Weights of a small GPT-style language model, trained from scratch on English Wikipedia: 11 layers, MLP 3072 squared ReLU.
MLP neurons of a small language model. Each row is named by its layer, matrix (up: input weights) and neuron, and shows model dimensions 576-767. Each number is 500 + 40 x the weight over its row's rms, rounded and kept within 0 to 999. Numbers have three digits each.
Before each neuron's rows, "fires after" lists the tokens most often just before its 100 highest values on Wikipedia text that the model never trained on.

fires after: "\n", "no", "gre", "il"
L2.up2753:514493530516494588526492567534495542479514431490563509494500529493494505481527530456505502525561563464440537458507508500429449482511557564494474515525427534485455551407555552523509512512415555487481494428554471430482460533530491456396450468550475464499489444554515484578503548566499498457505503497504559476469540537503485439521486493554493495500501483534544482458441515467484496494459466481548520540560471535512502491512472506489528509468489547464597464477505575467505448496466538482544470530538508475546538511500550515464506481475558441537460514467543510518460475455511536481

fires after: " ", ")"
L2.up2104:516482482529515496457436465514510505576512504389525503554559489467514521462529478432547488546523555494530552463449450510404497564533489463494487473520560479401520524560536575498495493536574573535475606483534504528566540451484513549548487523493523517448483496434545505486529483511421535538532552449520420503503469412423472536487554495420466484498516517484494563505532491493566524409534412526455428463521524455470518577512474454555511525518489548484508458473537439467448463495469458483478539547491445464555530478514532495516521474435526520511476586471540579522452511526438438510

fires after: " the", "G", " G", " Gro", "N"
L2.up36:495527477452503529634513542505575492394437473508501492552474576531516476533514494514451516512525454504459471505455514600544601472473490488533470554509520452542548472426518515485489515451452510454443573534480465541526497457491514509497514489448504456472450508532585480538531581490525551532469521465537453491607518549495510469566397493480563442451518441598495466549494452496534466512542459478433477445492489495435502519502528442534489519522474593525525549540484569476538534612505564565558507551495512500483409490460499450529524554480489491502532498453502520420439550526482548569

fires after: ",", "\n", "Li", " Li"
L2.up1055:482530528494497515501522454535441452504458498549526457509478530463485427553436458431485465529547525479468502509457422485514508478501450490492507575529465422519447517561545456532561533490498481447483463520468455529472472569486541527520469507401504476518539473501551523519553508454512486457546505549540577444521501454499539537475511456455504565527473508505498502537455482498501580410449609457462442439544485514527452498447478602496427506514502446492511450554475495500491536568548524488502509479428519466506461471456465519496453533461517513489462519458547530561515517466538510499

fires after: "\n", "P"
L2.up2756:476558526479503495387504435463482471541520510542520426496431483467520471504497524532593554464532537437519573514520458468538549440547512454518494492571570436502456513500485437451458540511485532441500478432513530470546430507500503530513474468501502499525489592515529482545503490516522497540482569512495501522514529483484464538517531467514487526551536553509575425522500552452538557531489587499503537465586434514509478577495434479461562484512482510470477544441531523525550527496428461500472482471498529521504497481514552570456539487464514458394472529480492493528547434532518544480

fires after: " University", " medal", " School", " Institute", " Format", " "
L2.up174:484449516431500493505484534510519473490475520456480499549604478439482422498564528516533512487490563485466443505480461504455527458497524462502468493556512470517542554480490530466434448498451520511517481458439520477552525566499482533522526482411473570493493588523580494555550500523492507501500477563528447502548526559472493481530476452504544454522503467485542501473459465409513420500495514472502546459563522476483493486499468442511512485448470498496544502432490553547462466476490456508491466525512503513519558448504468500510501481495481473534500483443549541576549484454464523459

fires after: "S", " the", " United", " re", " U", "-"
L2.up184:471528515560545490497471435567365473524574537498485519487489532514551518429506549443507452538495466479472481534520570560495444493503502440465525527594442513578491538492427494468441466528469520470469487505509541507498513504450477549550528454473490493431535495489469530460436529494543493572436606449555486505468489600545426607446462561462430470502503439486457551523401480551526467509460512566500452548571487494520491524492445503476563433530531448489449517554482508507490493485569578441531514559492527513520411509481523504473523563478488490546533495471542531496500508404451466451

fires after: " the", " The", "The"
L2.up315:513443448521542553561462552478522556481499521478532478467479538481448445469513454591575517591433525468488526478491498466588549512517578450468505450453541471486536523483566476527487494491484471528458455592502460512524490474475473419509542502500488442524439449492540415541560479515569492565518499506564485548542503482499499480553503538494476490526524505431516591510555601466589456565484506546559473506572499553476489511501491424520545562446488441454501486588569462532530582510570506506515548525475471560502523505511516540496482547491493547486476543529477513486509437494470485381

fires after: " |"
L2.up953:477524549609479466463518547420432544543399531483416517488440521537530537532474560484451510469502495474437460463530472504443512502479476514509455506521497550513475481460568449463567490511480441500520482462493488515513503473526507571473548502540474473480492577522450452497532451508501431494524495460473447474435536474471493498561500531497417540474531459474555595512509466495537428518457541464479496535530486478543503501554405538460536507507536470510481488512494542553453540480563450437507483480505487514504490478539521522560504478458449475492491523574499494498494534470569487557

fires after: " G", " K", "K", " V", " D", "D"
L2.up2072:513584444438458506522474525506522519415556533467469459526512492494502513485555444508490505489529511541498503520546517515480561549466533527455529479508512517567581476466538490420459528499546508461496523419479443462528493515407471531524525469483533504502542486499510487466499467488525519551520449496539505496513450475464436439453476577534518487469539538586468481516450516541478492505542456469456475601466606436536440583489534527513527511478482566508534511484515518485480471497471506545422542421531530520475473484519481495507510504608477473445538478447480548510471577475473556496

fires after: " |", "-", " ", "|", " (", " the"
L2.up2303:480500497496453547479486513542466478525488504492472514496559487423510488457453524514496473507519526484445455564457536469548523500542551486547494505488601432488588509458442505485443491500471504554460453394573522461507459556475605550463526473546523443447524518517432477499512483509470481501411497567478459494468477439523450529490494457518479460505528501540464476512443446504506443528494501544504506541528520495473562503517435512597523530576536457476423494510492446463494472569472433468493540511495479495550471538536455493427484449497525522594528472481513468501582419493492422537

fires after: " was", " is", " be", " are", "==", " were"
L2.up2929:515478464501458449503441429473457598484434531498408411501519540499566500499590440519479461550550484544438514496463548464489530548490459510509490534485552485587464433501509578410488495512479520513464426506473506549507490557500550454530454582495552525468581477445516502465443569462498485393514521521495453498480541515475562536535563500539550534517519468474498498484495549553445523452464469464509545481531540555488563516473494513565407501553473451493539515559471502412574471467500513460419494495469484550498523599493519533549492495459475425478514443408568504458432466475509520526

fires after: " the", " The", " his", " her"
L2.up2609:461490546463420533479505511510492489490445510456516460537452407508602440489536516519511566521508567503567467455462451585565521519477468509493460424486510540495458461506496495536487503534529488559471450451453533542508548620536544406511502516498554433501577566527531464488481450484502506464506467513541516500565474568482472473508546467448486470508503521481462514490502542441512414469498495565532546496503497531505545409480595509539497485450483468535552556491477490464548467493528536557499484495501519567532467497483545515493527492475436519441502551561495466499459393566532483489

fires after: "5", "1", "3", "9", "6"
L2.up644:435505461524477462486502508509498561598519481477437567486527479518532432530451591559464575538508464484528516420527526485572456509588528483498524581492476453510524490479476431480541505490459493436528491487547509514457497511497494496483499438442503485484484560438421494580471506392499487500463494528469517474530453448438499530496555459448444489497522515426536490526448498460497458482524466534418573403428474541512477563491562489606480510541585506548525516575466531475463502530493474555466500480552406511455459503492477470522478568490467459477463544450466533528505491502497497515

fires after: "3", "5", "6", "7", "4", ","
L2.up2683:550529494445452554564473531565560531606473479510551505446514506447555514485505493469522483483501546438481504539574423521564522459444416477449494462546505528525490483482482430500539480522477477468351524471474477549515539562479523508444509496528523495507477444423477565487483504494579468435407528549536544488468487526539498453473560480538556516486469486511463493468535527474545477496435458461492468497476509508510405498496524529453518559496579477450446457482471543452490454546505427399403487536517500485512577504520528439470459535502545505530450501522464521464469513458491475483

fires after: "0", "–", "-", " "
L2.up1777:535498471453527443579520519462545485509510501536532456479515509456492485488606514501454482516490447514501470504471507449480487553429504552536531476502417470485554525510515536449518470570479526500434451500497507486430484517530557567407563494520470526461562487409462537588475529518467527491496496495512483498523479418500421563472539491516512557559499470511505587501469503473400541453489453444461449534515556548518566507419478527492501607474559504476508494485474454473506526447506475478571507506515422531512521409536453553491506447487449512566521560504538501523475522542468562490

fires after: ","
L2.up2022:523472519501475542473545495509485546557473494483514490462587482562488473494415479472509558463522486529466427491530478433510473544538514486460511451503422523425462464531486481473475489477516497517425477524574460517483520491515538489565522539515566508500470507415488515417484473513561452519491498523523488419417569484533506526560594494478496525522508537490502517464469531534486546494524544473546545458511498554526589598487531514478570550529540507458485561507534487461465507497486557470513473481554485542511520531445460495577475442584527451447461500507557487459553449473482582505

fires after: "\n", " University", " Institute", " Ministry", " Secretary"
L2.up367:553463507478544536449522510487543447539477422478507536486545505509523529520586554458521423431505466464466523461550520457490477510459526561478504597529483483527517494414459503546591452512457471417521426491525555454564492494444501491456479481476485456492552560550508464527474559486475419506572450553486499562517474522486502524446532523436543491472467474467570531547519470503573482560536549435465437529539500479548489555568511511422506514442543534494519541488507448482501514511408510516534448521522536564533529517529479536478529456492481452430543506535407517550542487525465460456

fires after: " the", " The", " each"
L2.up761:510479494483445509509479494511533498517551481443509415566492472453500504536549515537460529512437480524471434547558545519436526619470506543535455501511482592480515561512505519504457477495498494511440462429512435506495514549497507533541535547500465506502441479481402512525490539563476466472417461577507555486582458516474502483463551559453522500481484444584580464539514495566537474464514488547574507445451515502482486475447529464510488543525592533532547504532465498471497524462568448562457527512567445490454505452556490468467515530536516531498476482510543469546466485470542579464

fires after: "S", "s", " in", " S"
L2.up2346:572414465449569531475526500499476569461526507525429508601492507517515486466537541481504547500509468451495451529552410499516542513475508489546507504517462511476468488464520491520453524476501441489533455469501530456518484499473483520630497518467450511508512544533499460467444486532553465481481455511520461551554517426405456498504459498459551492533538448584423511502474470532550534475526506521550561436494502521510478498495483494562464479487479511528503488527547550516416566559547551543521467545494490480509462547494534521482468451481531408462489559515479521478485467492497478578

fires after: " C", "8", "4", "ra", "C", " Z"
L2.up1455:571506520502488452528479537516472469467487538551523444540562505497451553521501485531508558504537423521520551474499467521492516521466454459432431494522477512544471437483538489511571431423476524538616422536495499506478484455505523467539438478503520473506467542460490580466485561544550466471588469493509455509497450527440539447509466450411535539555536459466468443553543466576540539548532477498547560463463556504536501478535456469497509583495531564459447479521463586506498570505510540513475405492518446505570514525463568482436471533546488500476547471522540533474518516556508558539

fires after: " (", "\n", "===", "==", "-", " \""
L2.up2197:487488485539544487487496515573459586507484492473470457489513504473489511496439503446513472629526489516489520499611550489562542416471500501561509470549441463537504474463539452523424511518540483551471423477532574523507465454556491532472521506462482531551498453451502501516473536500550486499462496416497519504499543471473436482508478453554530557477549446500569578489444464490513454512493556511586509444547477546493489501481519485548463545507459465461371474491529520451448485479509477497517586513517450550559455478570473402454465542493474431517535449514453480498581473487561525628

fires after: " ", "–", ":", " (", "+"
L2.up1279:545423479471514430527442578470503548519525536489427497464527539526498551566444521505504436547436526539537541480553434497510497443479498465554491539510440520498445505550473470574460498496532499444519490530517441462497485525548532465577512523420479520536442513482511517493438506571521478411518520500462525485425571451498473504444566498511486535491494487529477535479505527428593524508554511506468512585489502530505501481561557423443520566447525510452551450513473482494524477501602589470428524541568503500401491524577543495475484521452525500485530513523495441440502532457448579522

fires after: " |", "-", " K", "|"
L2.up2666:496543526552524471493434448484478463469457540494462470542507514525570519510438497469492532512538463483519515451525518562445576535534525385457474466443557499506569499440479513496575446552580462460470474530449485520461602494531458538496532513471467429489472533601480470480517500551492487522536511511461536441528568500596463532492490465444478500489508496478477513527467543474525517522522505508476414476493454456439481504502478452513518512456463541518596500483450460507521519580477500495465450537532476461499545439446504491475473499434570530440474456538455481502469543519407517522

fires after: "s", "S", " S"
L2.up1599:503442522461555432541465438548461590495444486505496515472531585592509494482492443538475470476550497472459554468511405495460570475468540409492502487413468567507510435441495519568531532533555519460474434518536535471412449433518603528397563455475510492468416512450539533575483566562499511498450518444539402537449601440521465529448576548515461524495505449494488487496478540461510469551519484485518513504484505498523467497410487502494464542522526503532539559485500529534470540474475482459491494547550509514408477512498536566498496457474504539580545511511483482458477518498536545458

fires after: " ", " (", "-", " \"", " a"
L2.up969:543468512550468521472564501549471511532529511468473526456453534487486438423413524459504484445483476455525462533462477493525441570520483546458487509474561536497488530480497538491511565500535550535524477559503569485539438478405515495472493486476571563562521499468516480573547576598435578427469458473489459510488510515413487500471504500548482476492460516526489587403498516478528517471477464560525561562495501478560577490467572518540572518387475551551492443566533474476556515466569481451441512523510552576460468526510491501465479501519449502511531559591545535454510483503530502519

fires after: "s", " Vi", " Dun", " S", " Berg", "0"
L2.up972:476501514502530539486509532528462492486570441527515493503508460505505534470481525542509485486507451531512454534480452513519546530486470451515527476485436449481489412487480557479500483550537454449550526479473468409551603461554476455552468497484509512452450531508478603445521514530541479500479498507528468502497511515486521481489470430564520498519531523508478486510502520464479499559471481485574530456517448476462540498483513433526449534509524540552495515481507469548546416521479471443597579538460469554563455495572472463564474519503503502545503432428553476541468444432527541539

fires after: " |", "e", "|", " "
L2.up2277:448385449463472515517555477453494537526477508492489568514477434506491496517520511457529500493537425545582566454491553473450535485532481432519392455489510523497490504424501461508564525522506581427538514549471503463488531519528457519470538443435571487499439513491428500542478484536521537547469520491501497562471470502504522544478502473497467472415521546465557466478605509519491548464470546481495505501592536483478486485470502534469542471461511511474502492525511475535522507422525532508555431452496581612472449511557529575480541454459491472482547445504488509534467441532500465523

fires after: "A", "P", "C", "D", " to", " a"
L2.up1378:489477446431518458548503517576422536495488503520429392483481538475506554505440480612468506499473494408475437513479538514515515442482484514540483494561474461479497507472458475464532463488565442502470556505508510459422562590491517479488473515478535492472501532455481559487447452499480499555494609453451417433508419566518477457501453501537447494435506456495442548410456519439464521551423499449522492537498436505468569551470475549531506515487493513472494518521520447471501537490465557485492489459498523537542446512446389500494497475497525501429466506504442461573491559515512554451

fires after: " |", " A", "A", " of", "=", " the"
L2.up1482:515493473508522468540478491463564414522524511542501472413559523515437525524512489585496469394501488540513479592556457470517486535490530530516482526404537478576467549446466445464532440471494554504479466554538564562471470551495504509507520585533545488436471476527424511520515459613522454544464440501507542460466531459539482458506543499548472536527570427464536515618419532511536516570544525489475483525481441521514463482451500553501484486535480551491459531489534526397471481509526551547533541519385499444426502468481498410494466507470474539450510544499563486522492510509561471523

fires after: "==", " ==", "s", "www", " Colorado"
L2.up1710:492467463477462483462522542478532498449445461573475580522537496429491520514539553482510496526524479541466495528539552465461538545509570467450463537490535412444561507525580473448464515560426468516577479514602481533513529410526487529439496426468537517477422495581479528491457581548497438431425499486513464408468513494498446543470424494445510486532560531470486476514480458514416521557485528459488523489522425604491520507419495477531508560504499509427554544493536497576444547505533442510575500464542547494579533498519435530500512486532473519496576513453549518499482517492469497462

fires after: " the", "th", "s", " each", " all", "eth"
L2.up1152:487513481469506513522512506509466559487536490594546486617455528468495477451548485483479502496505475448390465481541530464446525408497524457574489512456501466421507583511498541500545496488478518490597499473484466458514505539426467458531507579492436470488486475514473461450515489399449487562448419518466454593496563490471426550497615470425567533570506517495471484507510518513480467556464521449505498481485535503514443460513509525440468457488516498455498484537511509577496508516568473483539493528495508535501491506465494471521485441482530485538453503539487526584493508501428510499

fires after: " the", "P", " T", " amend"
L2.up1923:488559502465485520542476491487475472504498473506475469505553501500455469493527476462519465438518473479612448507459485486486501513533516485521445520456494474502513520469532446520512499541517562425550505503510459425547495522528478417503491490555489475506460478476480487504508565517482535463465464485459435503518477521538511496515475509517511486508543481463533474468455547543435555418532532567542529488547460504570516445529526567470452539539522559478524471524530520468500485503467451554510568538482411479460428453521559469491475534507487495458526500431548476463470413517560492493

fires after: " is", " was", " the", " as", " "
L2.up1681:526486498541450481458517556560528570501501564452503550539514464531475503517515553480499364471465470493504502488485449537473490514486513483548568522460486537521439537517464511575476502553510482512500498465544497494494504496433519426546414464560490481422510409484401441512544532412487484534518535449440444451504448538448404527493530559567496484529540566528545483536501454560542444522552479515482444489500496560523573476470524490456541509462442569522457520476459444468517510480520569522561537499548506580464495586532484459466536471481580457554536478473488460449559501515447511523

fires after: ","
L2.up7:444522476518466494507514522521531535458473488461473521518544481488524499509531492550446471466558489457478538427583504464577508497498489495519553464532473497555605470581453476528591514497476455486465441492535492510570546494491462505480545463469530479502535485449514495511533563549538534403520492484477563455552448516487498477490447488459541518447515449441527563503474517539515466498551506539452508446505535481488510465473488514466469473458566509473552418466535518441511502570462498497549447555457443526549504525506470548496446473478484458434497491450529523550515512496422494508

fires after: "-", " C", " U", " B", " A"
L2.up2189:509550512554486493568482551468498460538528531448479417546477525553551470559482511551523586573481526530471578425507477466538432517445498531540451445513458523438480538518524492477534510553529441353527469503470520435526430566484506514550538497450521514457466532526567497464476454538509523526531487499549475541481608492467382490494479456543396462555476472509554448530472498555540524462396464584502404542451484475538515469432497530532431475477475547480522552503506525475527453504532534469458487522545517465502504518401514529554481528485576481462497514489414481570508554554516494440

fires after: " |", "ed", " ", ":", "\n", "•"
L2.up67:451487493508540485475503496590536511527488583482580479472510490506485577470514449405440549468462577535474512542528499497560469557488516597538529507465556536500531459558555508453438516459447503510551436500457532503515443542471462484487478485449543499488592432463429522538541524515510508435456480475496503553445526519520517556491512470528571475547431497552475580460419510493508517542448487466486474541489593525553479494544501479484558543548514471519506463584462460467522476553428477503436492573536479609504464591528485464494502506477468544552521478520570488495501464442494477547

fires after: "2", " G", "T", "G", "3"
L2.up1224:518543526540430479533560513481462546487524445462418485484524501522481485475468426511484522437510478489400538467417558505512548483489529485505538512536485545485503487531499510507581531509451525479456511450536437526495470433501460508543506452466532526462514509499523442563467489513468509525498490487509549530516497483559460529472524467520565498527498495503512510442524452465450517485413482511484539525483485498488469512528484558546441476512502493491470547573523497559499466510505496598502557413520545507479437534559523488460458479504474525491521472464439484479472577520528574446

fires after: " ", "A", " the", " A", "H", " a"
L2.up168:471482465557476455479469461487454446461490561508487572553527457535485508494511468473493492471462542534553568491504557543535498465466490466536478485512557501523470473550546541477418523461474501512570495513546565599553493517470505469490506522490433477515516488519530501512476483493421538524522448483473509476465506465507479483505485529561432567472561422507551478537474529533450522494532600592502613500546470558501566484453475497432493455480513497509480562451506500511471520423411474499564574503524492467526518533461462536444471532480495517573511501436530446470585416516506495489

fires after: "\n", "E", ":", " –"
L2.up697:612444504485531575485485526540459484490521559484504523505523465502489384526510523502530463486507488480518461400518392432437494549484479484490481532547543439513544497501437519473527497490503570468515490508469503470519511499512486524529470550508581464510430484571566508542473510546493421497481460509459497533500554427478566572459535525432471512440571483517447503475461380501517559447470521455521483574527472501546493557423479503436482492523471521427555529451478402476508487486432500536441440467478481498541451481490528456459587452464447492510445493482493485415558478443554496485

fires after: " (", " Be", "-", "("
L2.up1552:570554561510498495466517515535408580440482554477503561539522508491500532493569483438470466490528465551465433457525495485511501497522435518447484491511523450563486526569482521463446529585584504473428524468528475571478551453527458582528437503473534507542573469508513482490474470469509498484550483524482503456536486451540473489511451470403500446480491523462508477463557553544430486477453469567441531512474472467497468502505451522487506462479479523529441521475531419490491483497514605517474517503510507543478421567423482470443504501468511544460527515570484438569517503539538518498

fires after: "8", "″", "7", " He", " and", ","
L2.up2534:501475500407484460482517440521501501546510541411570438558521528519491581580519559436483511487534535488516490474520525531519502514517489499486507555476524486501443468506480562488507460506489493523504472508509521505521458548543517457568481480507558439535478464451502513546504458563491496438477538449490532562481497537459506600463571536433523479519475504482510623467487546525506496559569516483535509536528472482572460524564500426507543452488510494511480475496468359502470492513545509521474441545464444497430525463492559587355501545487504478504498534474447506517504489502495491481

fires after: " ", "–", "-", " stop", " c"
L2.up2564:566411491506567478539488563477517489504597520516530456505479454505549459525457482598531485377465413512409502497489444486527516460506589515473540547537510508515508485398507527440511511524482511501503436464441480523500439494506508444497499532476530543502480554501507538489428427507548562431516530491457434418545512417495517490457525461493495520533491529487448480441468422470564432483505417453514513504472504514518476491443544481450542432534477468489559561453480533546518489465483434550500472530489443503444517554547495478550512482490384519532523489463493540515410465532473511529

fires after: "==", " ==", "===", " ==="
L2.up428:539479541434489480455501503558550444473446468511459474537513501494557485510439501481514546510478494457509510536505522512525531485588481548476547478515525576488501429450520486459488502560577524445517497501492467466543472438481441508444464527470457547505511445513494477487555514583540420501521544462488414489478518561514522483499475476419501549474515495545545531553487523450498513485517501490493507503514499515537542497421536442482531488496485553464536476478471518495540477474503477496474548462421518440499449488528480509411524524570441553465476488479456486520465572512530536475

fires after: "1", "B", " G", "G", "D"
L2.up536:599604499615491476459494511551536542462497475428462459452458528501549493548529417516489507562477445447504493531443492454488489478484530500434440538506521546450484491491562509489494491473563496527542561475498462511491442521551483510507517490558470479507513497509471449497505550531580511474502516554524523488473502480510447534521466549561509532516487510521568486503549521544560427505500477502548485596462503439464498486504471531503475461508504450454542612507528468523489531452557471480497508457520508417465506494498476493457452479524419551497540512546492412558531479563494455483

fires after: " the", " (", " his", " was", "Club", "-"
L2.up1622:534475495535517503467516500454488535462495524507445455472488548508504505479419472551469564442509536525484529464462512499540519408463498535478508505453512557483540477555533432502506579488549486483440510477562431523539529512496452498439494437494475469519524492490541520622448496467457497435504509470555515463513525482447502529513519430470540511498587454471509467541489605421520479443480492508480459420483451532464559495506453508510542495583539451523524511499482526477575526499471548493535498610571566512512563554479440513526456536485503424452492546510440502476474547536604520481

fires after: "\n", ".", " Dur", "Dur", " \"", " ("
L2.up515:457443456536460487550468501511484561447485530409498515453535542492544469513486398527504439503471528462569423515509459528457528523469549539438589524499544511470472556472580538540483484489516517484486522442529524453473468552488473528525544484469563522494568535559500508448544539487503488418503509430474533490555499343518455500450460539522575495473528466506547481488453535506567524471569509536464457513570453536476500455538495577428501465515524476551477456485470434541508428471550519569456531456430456515534495468545442527561568465468446433535547513567478512514420491483507517456

fires after: " a", " the", " ", " The", " Ne"
L2.up1433:562503437607542521534474497519438555566464565427550513561540517490498492503470519444504470551568521455483430574547446529529519534461489496459492495524482482498526487491545537485536506469572479525445486409500581464608524523480500509470563412466460475537435449505415553444479426474507488500445465477403491549458524551481532547515568583469496474509585493482477531527493523507364472441518495457469508491485580588454495524451495529536505521498494535499505513503549492490507482443545498545490473479468527448483446529516418483474517487499501480512574503466533483496525492438457427455

fires after: "s", "S", " Sa", " S", " |", " or"
L2.up2737:516497531477456568458434490469502529483471460486478513495520469515543472520538458533397476532529407500496505567556441473517456461508518478491507487515490528485480458475609506484518476516594510421520567459481486462468563482474550552547526433476540519498514510502511446411477593592518492487529534490529560475517529453554524526535489480371535487461526537504446456458471552524451460474505514524532462526482555454468526547521536528512527413542495451496508522507528490512477514453490383463486532539448517551523515526502537543553573548446538566505521468482447463412516524554506535494